Weights of a small GPT-style language model, trained from scratch on English Wikipedia.
Size: 11 layers, width 256, 4 heads of 64, MLP 1024 squared ReLU, vocabulary 1579, 9.5M parameters.
Architecture: LayerNorm before each block, untied embeddings.
MLP neurons of a small language model. Each row is named by its layer, matrix (up: input weights; down: output weights) and neuron, and shows model dimensions 64-159. Each number is 200 + 40 x the weight over its row's rms, rounded and kept within 0 to 999.
Before each neuron's rows, "fires after" lists the tokens most often just before its 100 highest values on Wikipedia text that the model never trained on.

fires after: " S", " V", " v", " F", " I", " D"
L6.up809,183,163,242,286,188,177,195,206,170,196,171,162,212,227,237,187,199,272,50,136,186,183,201,266,235,158,249,198,133,223,249,196,87,216,191,241,219,136,268,230,173,232,141,196,177,156,237,217,244,176,302,200,144,224,190,226,209,119,158,255,173,136,221,188,227,210,131,220,330,138,282,176,195,196,124,159,197,224,164,191,194,199,215,257,220,223,182,216,223,236,155,243,166,218,185,219
L6.down809,195,149,195,225,221,263,259,173,193,179,269,208,218,197,192,163,253,211,236,200,194,209,213,158,195,174,157,162,177,247,215,239,169,241,161,215,162,197,222,164,238,229,159,168,144,257,204,212,217,170,157,151,209,176,260,193,250,231,199,155,139,86,212,181,121,200,241,228,251,212,217,237,165,147,207,226,252,292,202,207,160,142,233,197,141,229,146,196,221,155,235,213,173,225,174,205

fires after: " B", "l", " O", " E", "u", "b"
L6.up885,174,217,175,153,183,152,214,187,217,199,169,219,202,175,164,251,189,153,243,214,123,201,210,285,211,192,172,105,216,145,220,186,248,222,253,247,157,234,226,260,185,201,200,145,201,192,211,162,226,217,134,262,183,179,195,193,209,220,236,259,255,210,232,168,249,179,220,190,180,218,228,116,194,188,226,155,169,197,242,212,148,164,166,179,252,242,254,209,184,193,235,216,131,166,232,219
L6.down885,207,156,164,221,274,196,193,171,182,264,183,157,212,179,184,233,175,277,180,197,192,266,197,179,170,241,142,227,256,187,101,245,168,196,252,248,207,232,221,181,99,282,240,268,192,196,170,209,172,167,131,172,201,122,213,248,276,217,261,164,201,227,213,203,186,211,239,175,230,221,153,188,176,144,154,178,163,209,228,176,159,223,216,265,180,197,159,253,131,154,158,136,240,247,245,207

fires after: " r", " V", " d", " s", " R", " S"
L3.up15,109,202,224,158,195,184,195,210,203,201,234,204,197,155,211,212,151,180,196,127,174,127,189,167,183,228,174,156,227,166,208,184,170,232,252,234,270,254,167,178,189,159,182,147,192,230,109,254,183,195,186,210,189,237,301,259,179,177,242,223,152,189,220,179,256,245,154,193,223,251,203,200,216,228,103,154,242,197,172,212,190,240,168,106,233,194,227,227,253,161,147,131,243,217,279,219
L3.down15,142,133,303,189,216,177,256,132,229,217,189,209,214,199,198,234,256,176,143,194,210,172,148,165,237,220,186,160,202,164,140,181,252,140,196,179,207,174,198,164,176,160,197,280,206,234,209,228,185,196,288,196,180,137,211,231,237,206,115,161,199,221,225,189,210,250,186,157,218,197,175,176,199,169,222,205,262,224,207,220,180,225,251,199,185,244,237,201,174,217,173,216,227,230,198,262

fires after: " G", " g", " f", " h", " qu"
L3.up920,168,208,209,233,206,266,132,209,225,136,252,152,191,191,221,249,223,208,212,185,235,99,126,202,167,230,266,183,171,143,226,209,184,159,237,248,206,213,270,149,189,193,246,260,191,175,184,228,127,213,267,154,210,186,180,228,189,260,195,237,217,204,221,174,227,167,195,193,224,188,111,169,179,154,227,155,137,151,190,218,218,207,182,171,191,136,223,219,147,142,242,193,158,158,168,232
L3.down920,177,243,170,114,201,204,191,223,217,173,190,187,244,232,160,220,168,219,212,266,227,201,170,154,173,219,206,211,125,214,178,276,232,121,242,194,178,178,257,168,185,229,180,202,225,152,155,193,213,215,172,208,193,212,111,257,178,184,215,234,203,267,245,205,130,204,251,174,171,177,123,236,203,218,229,276,198,204,187,178,271,132,206,148,174,180,199,162,218,188,199,135,244,131,218,238

fires after: " g", " G", "g", "at", " w"
L3.up540,177,227,190,211,213,298,157,238,163,191,243,180,278,194,160,172,164,219,153,152,187,239,238,199,190,247,273,219,258,234,184,252,102,167,116,193,282,183,251,148,188,192,172,245,171,199,146,229,143,182,301,182,225,214,233,203,183,199,185,101,258,203,205,199,203,195,159,159,302,194,176,205,155,212,199,144,206,126,212,200,225,235,214,190,183,284,137,165,160,200,221,177,227,249,147,225
L3.down540,199,286,236,150,210,206,177,186,202,214,211,214,180,246,133,176,181,249,179,204,279,255,192,255,208,229,182,125,231,282,176,202,167,218,252,222,251,256,287,197,227,245,212,180,157,215,195,192,210,205,139,126,185,161,185,168,219,252,207,217,189,162,170,189,233,180,172,148,151,193,184,229,237,212,176,207,246,205,220,221,153,203,190,46,175,216,204,168,171,144,250,183,181,217,182,162

fires after: " M", " m", "y", "es", "m", " "
L5.up297,222,232,206,245,202,234,252,147,188,194,205,220,202,191,140,233,206,189,255,229,257,232,181,147,201,161,161,201,239,227,215,176,223,192,183,185,212,151,175,244,236,180,185,148,202,158,59,227,235,158,120,209,219,131,227,205,135,208,239,207,202,224,173,283,188,124,272,288,206,231,74,258,182,292,178,234,124,180,292,202,240,186,207,142,212,271,223,214,256,203,173,290,209,205,226,265
L5.down297,164,166,213,265,225,218,283,315,184,253,273,177,251,205,156,214,201,171,186,271,194,201,236,157,246,249,175,225,220,205,128,200,199,226,181,211,208,195,182,246,244,222,160,133,216,153,172,275,137,180,243,157,143,205,156,228,238,185,198,215,236,236,130,157,225,200,208,237,236,257,202,285,223,224,176,260,210,190,210,277,198,152,177,127,219,215,251,136,152,159,237,198,115,211,210,252

fires after: " N", " f", "ar", " fl", "is", " n"
L3.up987,168,172,217,222,221,167,129,230,221,236,251,168,139,192,173,224,164,229,267,189,216,215,238,182,165,228,281,198,263,257,184,189,220,277,141,220,145,150,176,157,175,171,219,199,199,141,235,164,177,250,188,176,115,203,184,184,197,130,286,199,216,205,250,117,169,171,194,166,233,290,154,227,157,244,162,230,175,175,169,249,208,235,173,235,171,161,160,201,139,214,177,192,268,147,211,172
L3.down987,124,236,168,221,181,181,217,260,225,94,207,252,241,162,260,163,185,177,249,180,264,271,194,194,216,194,187,158,121,127,238,282,142,221,144,179,184,185,186,200,179,270,270,157,206,182,199,248,149,190,190,205,209,208,234,165,163,220,133,271,144,175,251,213,201,181,138,148,203,131,185,235,195,225,212,204,194,175,197,188,235,300,165,194,197,197,171,230,222,210,217,233,264,198,168,257

fires after: " M", " T", "y", "t", " m", "at"
L3.up998,178,281,189,277,125,204,281,196,172,153,174,77,203,164,183,175,139,170,253,199,213,203,179,180,200,262,221,202,266,237,236,191,140,188,205,200,185,203,191,196,227,266,166,243,180,215,204,197,185,264,227,100,240,258,136,165,185,247,228,184,149,197,178,242,248,74,187,233,181,271,211,173,217,211,163,210,144,189,242,188,224,149,191,215,218,211,244,183,194,184,136,210,187,267,120,168
L3.down998,206,228,249,220,167,189,147,215,242,259,222,174,193,172,203,171,251,231,192,159,181,178,143,257,244,225,158,194,260,292,202,180,163,219,184,188,177,279,203,138,186,178,262,260,184,198,241,173,130,194,146,165,207,200,211,189,220,230,248,144,220,233,146,220,212,177,219,158,179,148,225,232,179,201,218,240,256,247,176,201,197,208,213,262,159,214,206,158,181,172,266,211,219,174,221,197

fires after: " B", " M", " b", " m", "el", "ra"
L3.up601,176,222,202,204,233,182,233,241,200,199,232,219,185,186,163,251,184,152,186,235,190,196,106,189,231,232,191,186,142,214,263,183,142,223,231,127,201,187,139,204,233,299,202,182,157,157,120,219,179,266,158,203,217,198,177,187,230,275,200,270,205,142,119,207,266,172,168,194,229,220,205,179,168,116,214,172,179,181,184,210,192,208,138,159,241,214,200,181,253,267,197,202,184,179,232,204
L3.down601,196,235,181,250,176,207,199,201,208,176,195,270,188,157,181,190,142,204,187,164,229,199,223,205,185,197,183,195,209,185,227,192,231,137,207,163,148,168,184,219,142,188,213,253,266,254,174,254,192,206,178,188,215,187,168,230,164,159,164,185,214,197,167,168,183,190,111,134,232,166,200,131,238,172,166,286,243,231,176,231,221,230,111,161,169,212,278,165,207,220,204,171,232,190,224,176

fires after: "c", "or", "re", "il", "ri", "ul"
L5.up7,177,195,223,193,178,169,184,191,113,88,221,220,217,178,192,177,145,140,188,122,171,236,288,161,114,184,163,208,190,223,208,176,147,216,84,173,178,169,283,189,224,191,219,205,172,175,186,222,175,166,287,251,187,188,161,218,148,189,211,257,204,249,220,215,155,178,210,309,220,138,183,227,206,180,228,199,162,166,223,84,197,264,216,153,192,234,202,208,156,229,218,225,251,222,240,205
L5.down7,182,225,239,230,182,226,139,185,196,223,236,186,274,190,169,188,235,235,270,189,167,172,261,148,164,156,140,237,106,295,248,221,240,171,173,232,181,153,275,235,192,189,192,192,183,252,182,220,194,204,157,190,177,221,250,224,196,187,165,197,127,214,100,227,235,202,189,198,232,106,219,175,219,216,287,163,238,218,249,215,196,205,220,193,115,175,202,181,220,276,163,149,167,153,188,277

fires after: " E", "it", " w", "he", " I", " t"
L3.up884,192,210,186,164,127,212,196,183,233,165,216,229,169,232,156,143,202,177,245,141,267,180,233,159,168,210,169,215,271,195,167,214,213,226,187,182,215,311,204,259,268,162,237,233,303,217,164,211,117,193,283,193,254,224,198,189,238,159,226,218,329,247,174,162,176,160,227,163,193,206,202,249,170,259,198,220,206,171,232,202,230,126,180,187,189,243,236,258,193,208,203,171,177,137,242,141
L3.down884,187,239,197,178,163,217,177,75,131,164,193,192,147,210,190,173,179,173,144,182,228,203,239,227,144,229,186,196,138,185,224,216,228,178,295,263,239,151,197,248,199,159,230,251,168,123,211,113,147,191,188,146,202,223,202,215,181,210,173,195,217,247,215,243,167,263,217,210,195,173,242,164,238,258,263,275,233,209,232,164,166,228,198,194,262,218,187,122,227,233,168,141,143,190,196,201

fires after: " e", "ou", " E", " I", "way", "I"
L3.up684,157,218,220,174,84,235,217,173,156,185,200,187,167,189,206,144,136,141,182,146,208,171,239,166,209,184,169,189,233,140,151,216,135,214,202,179,104,272,159,261,247,234,258,249,124,185,185,203,203,142,183,156,175,262,268,173,154,236,241,214,189,97,159,235,194,143,250,146,209,296,217,149,217,194,242,217,179,240,212,172,190,169,246,212,223,135,259,191,159,215,235,87,202,114,194,181
L3.down684,208,236,212,211,210,186,179,171,129,279,214,220,201,126,163,175,263,214,247,228,185,266,194,189,228,193,158,204,105,162,166,139,121,151,178,232,227,163,225,246,105,186,247,230,195,220,198,221,97,170,217,152,256,171,174,141,214,215,196,185,230,177,215,273,183,199,201,209,176,164,268,197,175,228,237,280,170,238,203,190,243,186,141,226,231,219,148,193,210,173,169,233,284,240,265,115

fires after: " v", " is", " an", " V", " al", " ar"
L8.up746,184,196,147,195,151,198,167,272,193,161,108,158,260,176,186,171,234,186,201,241,186,207,238,147,204,187,213,218,248,195,167,229,240,221,202,205,187,278,241,158,157,222,203,196,243,183,153,159,213,226,206,174,184,180,235,246,226,171,282,239,147,257,228,233,214,148,216,172,193,200,161,259,225,156,232,248,178,174,158,168,148,222,176,220,169,296,178,199,178,175,244,143,264,180,275,296
L8.down746,113,195,196,176,192,189,171,208,196,166,155,207,192,133,185,215,269,240,128,157,126,201,227,221,205,215,269,196,207,174,208,227,166,199,221,202,134,229,210,209,177,219,233,226,165,267,208,217,281,180,251,206,138,237,203,262,175,160,188,260,139,167,165,124,157,180,213,186,225,209,207,131,193,222,178,160,224,207,228,219,205,199,238,216,82,199,176,210,184,242,204,194,285,213,252,225

fires after: " g", " G", " F", " f", "ron"
L3.up381,194,209,221,175,268,183,272,254,246,180,202,186,236,180,138,222,174,196,233,145,146,284,179,231,193,250,217,225,209,287,202,176,197,190,192,130,226,245,252,147,219,241,157,246,100,189,148,241,203,193,98,154,171,204,184,205,177,275,217,204,218,205,249,225,214,258,131,181,264,256,187,238,256,215,257,158,197,152,238,195,163,225,157,168,206,248,186,144,178,277,237,246,232,200,237,190
L3.down381,187,233,105,212,200,220,219,241,200,193,208,131,217,198,170,241,128,169,214,154,214,187,230,225,171,183,173,226,147,216,207,213,175,176,161,216,107,219,221,186,186,226,186,128,295,185,263,289,177,186,170,188,130,224,220,161,239,193,160,263,121,211,136,201,177,247,224,139,168,167,278,207,262,145,248,148,177,273,152,198,242,214,181,206,229,129,226,219,274,196,251,153,189,170,231,265

fires after: " s", " S", " G", "rough"
L6.up653,150,167,193,218,207,207,247,158,278,156,253,215,157,249,191,204,224,185,208,149,212,171,176,195,147,198,254,251,143,232,172,210,153,183,176,230,220,175,184,165,268,123,238,222,237,276,203,198,224,168,197,163,219,255,216,204,167,210,253,240,125,172,191,132,190,246,175,182,182,177,188,188,219,212,184,238,200,143,149,252,256,170,171,161,186,205,193,206,242,182,234,170,258,226,128,199
L6.down653,145,240,154,229,200,205,149,167,239,193,215,160,149,176,222,189,208,103,242,216,177,136,230,241,124,250,223,145,309,208,216,252,260,191,252,189,161,257,207,142,255,235,234,186,233,232,128,199,127,193,243,218,210,283,147,154,197,143,276,281,176,159,146,207,239,148,144,229,249,247,237,220,238,233,282,246,229,197,125,173,195,204,174,161,170,159,159,157,229,209,202,207,215,215,176,221

fires after: " m", " b", " r", " R", "%", "ers"
L3.up719,227,253,180,267,132,234,233,186,276,207,177,147,204,188,209,174,174,227,172,187,165,145,217,181,218,186,180,149,222,191,240,215,176,200,245,294,238,128,217,201,184,208,195,123,161,226,225,235,118,173,229,103,164,176,229,145,290,184,145,236,150,213,198,140,155,294,218,248,213,215,104,205,176,161,164,139,207,249,139,145,268,190,194,230,248,171,148,240,239,234,233,130,197,238,243,138
L3.down719,255,121,188,195,263,228,202,222,222,234,236,131,227,190,238,300,241,180,263,224,188,191,161,157,242,183,202,247,231,189,185,225,233,192,219,246,162,241,213,196,253,256,190,188,263,216,284,180,233,130,123,173,191,184,190,155,202,205,103,226,253,188,140,156,181,196,135,187,194,203,178,204,160,193,228,232,199,240,216,189,242,207,196,251,151,252,133,187,261,204,221,194,249,211,216,242

fires after: "om", " Ang", " com", " m", "ro", " M"
L5.up367,225,194,174,236,267,264,184,209,203,200,226,222,169,144,140,213,239,238,207,257,179,221,171,280,137,247,229,217,198,244,250,288,164,205,197,275,184,195,193,231,196,252,150,160,236,142,233,211,240,179,164,117,192,233,169,196,220,237,236,206,195,239,142,233,216,170,168,198,204,252,186,194,170,190,193,229,124,173,255,282,254,175,212,197,212,196,208,178,238,270,128,164,139,246,159,197
L5.down367,223,232,209,213,185,242,193,99,224,231,221,151,221,168,195,215,222,204,207,159,250,106,171,225,224,219,156,202,173,202,259,239,266,236,249,178,130,193,284,280,227,148,207,219,196,152,189,295,159,283,188,208,235,104,203,203,177,240,219,288,216,204,251,216,187,181,229,185,207,200,186,112,156,235,299,224,192,138,229,234,282,280,149,227,188,209,235,129,183,241,220,199,268,188,212,201

fires after: " m", " b", "ill", ".", "00"
L8.up49,253,197,142,208,201,228,282,256,154,207,243,204,242,238,175,189,208,220,244,229,201,180,167,225,171,161,196,149,157,241,203,97,218,214,214,171,308,210,224,133,240,202,195,190,217,169,197,208,191,131,200,111,178,183,132,220,234,238,229,213,219,132,185,175,210,201,161,296,153,215,208,187,231,209,139,215,154,163,203,200,193,246,212,221,211,121,158,168,184,217,214,159,170,248,187,270
L8.down49,227,83,198,140,215,224,191,231,171,135,192,204,237,175,235,244,257,233,203,227,150,201,196,162,228,138,203,240,172,173,236,128,205,215,156,239,236,213,245,150,266,241,174,220,223,205,190,306,187,207,302,219,282,199,159,200,179,193,167,222,286,184,177,139,268,166,141,103,267,134,205,188,153,251,282,210,191,205,257,206,244,232,184,160,155,197,195,138,194,151,250,153,219,192,192,211

fires after: " b", "ed", " B", "et", " G", "ok"
L6.up410,239,154,201,235,172,97,192,235,271,254,203,227,214,291,229,207,242,276,180,178,168,156,260,163,146,198,183,278,201,247,191,170,197,186,183,247,192,184,185,198,270,201,204,245,151,186,236,159,133,167,215,143,163,200,187,198,215,168,244,186,155,211,188,143,228,181,180,217,228,176,192,237,155,139,192,140,156,165,187,180,162,220,195,269,244,280,238,153,155,237,206,211,207,244,238,187
L6.down410,162,235,199,210,168,158,226,141,182,250,226,275,261,225,197,119,227,213,184,259,172,151,171,192,127,192,181,240,177,240,227,237,172,223,223,196,163,86,234,245,232,213,166,222,208,224,276,202,224,194,251,130,167,201,269,228,145,219,204,188,135,211,206,187,201,168,238,309,198,204,140,216,236,188,165,182,270,117,188,219,155,170,198,243,161,185,149,235,202,228,235,238,200,148,196,278

fires after: "2", "1", "7", ".", "3", "10"
L8.up119,260,183,196,230,178,156,210,231,199,147,167,197,262,263,203,188,233,239,223,172,232,212,169,230,171,218,194,220,191,230,198,191,193,155,173,163,248,248,222,245,172,159,135,173,140,180,164,194,237,164,199,249,181,200,170,179,227,233,229,187,186,201,153,240,166,241,188,169,116,187,168,233,251,201,213,196,186,174,229,138,184,186,205,148,145,214,302,193,253,197,198,245,193,178,176,251
L8.down119,178,131,245,175,239,125,192,208,150,303,194,211,193,222,276,207,200,203,181,191,188,286,178,188,115,163,286,142,224,184,208,157,240,212,232,175,211,209,245,181,182,141,188,214,222,279,212,226,153,113,224,207,156,180,184,252,185,221,181,252,199,196,158,270,212,187,221,212,214,192,195,203,204,120,177,176,149,175,187,250,210,197,252,171,264,153,148,180,136,160,238,195,266,162,286,190

fires after: " B", " m", " Bl", " M", " E", " b"
L3.up915,173,240,176,224,203,171,161,152,223,267,236,220,242,239,162,176,245,223,247,216,171,180,167,230,225,230,177,145,209,175,213,274,193,195,169,217,176,315,191,217,135,149,224,236,149,147,110,170,273,249,178,200,235,199,166,181,94,163,205,226,187,146,166,226,218,224,214,197,157,147,212,204,190,199,220,186,211,224,219,201,258,184,194,168,212,200,207,228,162,234,109,207,160,233,174,303
L3.down915,162,173,203,201,206,215,191,119,203,257,212,181,166,199,171,236,252,215,170,172,144,243,198,97,296,177,154,183,225,144,180,201,146,308,128,179,207,175,247,213,163,216,251,174,213,201,193,193,182,222,222,174,222,187,179,143,271,160,160,248,223,339,271,196,220,216,306,244,209,192,186,213,161,212,137,221,175,189,227,240,185,153,226,165,240,154,137,175,245,159,147,279,174,183,264,245

fires after: " b", "g", " G", " B", " g", "r"
L5.up772,250,163,194,249,157,192,202,175,202,191,242,160,225,225,151,193,209,158,231,139,180,216,232,233,151,156,165,176,182,212,274,191,230,163,193,206,187,204,158,201,216,198,272,191,168,107,207,252,113,188,167,143,213,232,176,129,254,141,304,170,209,214,180,162,274,201,212,201,210,207,171,194,224,150,200,122,161,147,195,216,193,171,184,198,203,185,177,188,182,107,172,230,155,240,204,194
L5.down772,191,171,177,177,152,221,199,255,216,215,247,257,185,269,196,234,144,180,195,226,196,194,213,160,204,247,234,206,213,232,202,186,203,95,217,199,180,246,152,186,188,193,150,219,164,222,197,186,213,201,172,124,101,193,190,132,216,146,239,205,168,212,272,246,294,285,211,230,261,223,212,201,197,171,151,216,190,131,251,298,192,233,214,238,199,215,159,207,217,167,201,250,200,216,220,205

fires after: " S", " s", " W"
L3.up263,184,191,206,222,195,157,217,192,262,272,240,161,175,189,198,223,219,163,142,150,180,195,146,207,210,159,195,163,121,239,177,193,157,291,253,189,235,199,249,236,170,187,165,225,207,183,133,267,255,212,138,186,208,199,187,220,153,207,235,245,169,222,229,232,240,207,210,225,184,156,91,137,242,238,138,229,212,31,121,194,170,202,153,200,240,217,114,170,249,142,220,232,256,220,207,168
L3.down263,128,213,179,195,174,207,190,171,205,223,252,208,165,152,223,225,260,170,218,228,174,170,233,141,180,211,203,183,143,185,229,196,230,196,207,139,137,262,175,165,161,188,154,127,166,251,187,207,193,204,178,220,194,228,212,176,125,219,210,240,192,209,204,180,246,192,265,191,169,163,266,97,193,191,244,212,234,212,240,192,276,204,163,199,207,217,221,254,255,274,154,203,148,216,216,194

fires after: " c", " l", "==\n\n", " p", " L", " G"
L6.up612,199,148,157,148,248,176,163,215,193,259,211,189,203,169,191,187,250,228,245,169,205,203,249,174,182,231,181,215,276,184,225,231,223,198,227,273,191,194,148,208,181,206,234,232,105,252,188,164,127,124,183,184,186,233,262,147,153,192,332,288,165,208,238,219,181,200,136,182,248,156,178,201,242,198,130,217,170,155,158,166,154,221,179,244,172,163,228,152,174,231,199,192,234,208,207,190
L6.down612,154,231,225,236,187,178,187,262,174,247,190,156,188,204,250,178,180,167,255,200,238,139,186,244,122,203,194,262,192,148,226,183,203,216,160,217,261,179,308,210,143,244,131,217,182,149,216,250,230,101,192,156,174,216,238,234,232,199,217,144,213,211,150,165,247,240,245,198,232,224,154,217,252,165,177,134,225,191,111,208,144,159,195,224,234,168,230,215,302,170,161,205,179,205,178,219

fires after: " L", "ak", " l", "in", " min", "L"
L3.up401,220,209,214,169,275,242,188,152,127,222,245,178,228,199,142,119,207,133,191,226,215,157,277,193,225,223,185,213,227,231,158,166,252,232,221,201,291,200,165,255,179,264,200,247,204,234,192,240,187,212,206,179,100,206,273,193,210,148,228,270,216,98,180,214,165,209,202,230,184,147,218,190,178,217,177,228,262,149,285,216,187,221,131,225,130,259,236,169,144,273,224,237,253,284,219,236
L3.down401,178,255,168,183,167,185,195,221,214,272,204,218,193,179,204,222,131,230,180,200,259,185,232,233,205,192,142,200,197,198,170,191,226,84,178,210,220,176,222,258,162,130,249,212,254,209,194,221,160,249,187,240,212,194,200,226,169,235,213,145,198,200,181,202,231,219,130,239,244,161,88,213,130,179,193,236,194,143,143,206,198,122,225,145,303,186,154,187,212,205,179,117,179,268,211,280

fires after: " J", " f", " F", " W", "f", " Mar"
L3.up180,153,253,127,222,281,199,172,176,182,192,233,218,124,149,212,175,234,164,211,160,148,174,199,223,153,173,176,201,226,245,208,189,172,188,232,252,237,175,204,211,226,257,237,201,245,199,193,196,186,235,200,246,190,240,212,229,181,220,234,197,188,222,244,210,217,138,225,161,157,256,201,143,205,192,218,258,230,171,156,125,164,177,215,188,226,224,122,228,179,242,202,211,262,272,235,167
L3.down180,173,114,170,202,241,197,211,228,106,212,233,221,147,260,225,273,215,170,198,119,261,181,156,170,179,220,255,144,221,169,224,222,176,257,222,199,195,241,195,215,162,200,179,172,179,158,174,172,192,188,222,186,168,207,187,241,178,284,301,193,241,190,176,237,243,189,199,221,127,109,129,144,197,204,145,218,212,184,178,269,153,230,118,206,212,203,205,200,248,171,181,212,215,174,198,235

fires after: " n", " N", " m", " M", " s", "ad"
L3.up879,189,271,241,229,123,131,209,222,257,157,264,254,211,141,177,212,153,224,172,203,158,164,152,202,220,206,289,176,259,173,164,230,243,146,232,253,214,243,189,135,179,215,328,241,174,175,137,202,197,240,232,169,199,221,130,213,254,223,252,207,216,153,181,236,133,207,220,219,222,203,134,181,215,226,232,245,114,114,189,262,195,154,201,273,255,127,131,207,232,151,215,235,217,224,216,254
L3.down879,254,237,193,279,199,210,192,105,223,276,220,254,165,151,228,231,233,239,229,192,226,231,225,182,207,249,185,275,206,155,134,194,92,224,242,173,253,150,289,260,212,209,231,198,262,192,173,160,140,234,208,281,182,140,198,180,169,227,212,209,182,167,213,158,189,291,285,171,208,222,207,189,142,199,232,252,225,171,235,212,232,179,206,111,211,130,230,196,230,195,177,165,206,191,122,174

fires after: " c", " L", " C", " l", " o"
L3.up725,239,232,127,145,206,230,218,189,243,211,198,124,183,205,127,161,284,267,195,222,167,215,181,117,211,238,225,255,192,226,241,151,219,210,185,150,171,170,182,171,222,154,228,214,173,262,189,186,150,221,172,149,218,174,208,218,161,212,217,210,168,201,208,321,193,227,183,205,246,217,191,182,211,212,233,232,190,184,200,257,153,195,197,171,208,189,202,224,136,245,183,190,230,201,242,267
L3.down725,286,258,207,195,240,212,205,217,193,170,128,225,167,164,268,194,224,217,237,173,226,146,138,201,146,180,104,170,201,149,212,306,248,213,244,194,166,214,227,155,259,180,190,248,225,196,260,188,232,157,203,216,230,213,206,293,102,119,175,167,174,241,150,270,147,220,235,180,186,168,246,145,227,242,198,220,237,200,224,126,228,218,151,201,169,143,164,206,203,188,187,252,211,207,193,292

fires after: " f", "v", " N", " V", " inv", " v"
L3.up936,165,164,230,145,229,215,225,222,268,151,275,185,236,109,173,161,229,231,229,252,211,221,246,253,151,134,216,203,190,243,192,137,186,183,195,227,75,218,212,265,231,194,200,217,231,154,181,286,269,199,166,194,153,165,204,200,262,122,253,255,194,189,276,222,219,187,219,133,214,200,197,238,215,197,239,255,194,188,184,181,228,172,185,216,182,172,153,189,164,194,157,169,225,134,131,228
L3.down936,184,187,201,203,193,148,151,158,196,234,173,99,202,201,206,167,246,188,191,248,207,267,211,129,223,218,229,190,236,182,177,170,129,265,229,232,205,221,164,182,174,204,254,152,209,225,152,250,189,286,204,160,179,269,233,257,232,174,191,250,187,196,207,288,239,241,214,166,186,168,155,188,268,278,206,179,209,258,155,180,246,185,208,172,141,165,201,192,250,211,191,228,255,175,190,252

fires after: " w", " g", " com", " re", " G", "ay"
L3.up114,197,249,199,203,206,271,160,113,249,221,218,188,207,188,170,190,237,156,161,211,257,176,150,231,183,275,258,246,202,212,257,260,172,268,185,115,223,151,267,210,235,193,211,253,157,188,216,308,198,169,208,254,184,212,171,101,190,169,186,183,203,160,201,171,145,207,145,265,229,250,193,145,207,164,201,186,166,223,190,244,270,177,196,170,120,189,141,201,168,278,274,233,195,171,256,217
L3.down114,144,236,247,201,281,204,220,144,200,196,230,242,149,186,243,268,147,182,216,224,167,159,206,171,262,212,221,214,225,148,193,187,174,222,264,229,274,229,160,151,161,191,167,195,166,219,272,192,261,183,148,257,116,125,215,194,224,210,201,111,195,196,193,185,211,273,225,165,160,181,185,161,229,165,155,266,221,222,132,161,198,209,220,154,197,194,182,151,277,154,182,208,152,132,202,210

fires after: " m", " sp", " v", " b", " f", " ed"
L3.up197,198,198,184,148,234,172,232,167,187,182,156,257,274,157,140,144,268,190,176,231,198,162,211,171,212,246,162,145,156,217,208,238,225,133,228,197,188,138,224,303,195,183,149,285,254,114,216,212,169,229,198,254,246,147,167,149,206,199,228,205,189,159,130,221,154,131,163,230,209,205,241,233,149,203,190,146,159,112,218,199,300,230,221,120,207,209,191,164,264,206,201,148,218,207,189,287
L3.down197,152,220,186,261,164,155,228,136,248,254,183,202,154,180,221,286,223,243,228,152,227,242,199,173,200,223,184,142,231,235,218,167,175,275,278,257,128,259,190,296,210,191,187,235,192,192,193,205,215,229,247,233,198,186,93,162,162,199,102,209,226,256,155,224,236,204,170,259,158,183,169,251,206,215,194,154,194,202,155,257,133,217,227,179,247,220,146,179,200,236,198,152,162,160,220,111

fires after: "i", " A", " S", "lex", "z", " I"
L6.up590,176,252,140,150,183,133,208,170,226,88,220,192,174,160,254,237,147,230,161,173,194,233,233,282,181,239,194,228,106,261,171,203,232,161,202,252,142,220,258,199,209,193,224,216,173,144,166,202,166,270,153,139,192,141,145,215,192,219,273,218,151,192,241,224,254,230,161,195,261,185,218,250,231,245,134,186,207,180,168,249,129,184,236,247,182,242,194,215,178,262,211,235,196,289,153,176
L6.down590,174,134,201,261,235,170,142,219,191,228,135,230,249,192,120,185,236,260,222,217,177,173,209,179,209,219,139,210,134,219,195,186,231,291,169,182,184,179,252,163,165,239,206,167,254,213,208,168,243,173,131,196,210,210,241,247,270,228,184,222,217,137,185,102,243,166,244,212,206,133,120,189,249,157,215,204,201,202,157,191,235,194,184,175,226,195,264,296,216,151,186,205,276,272,203,172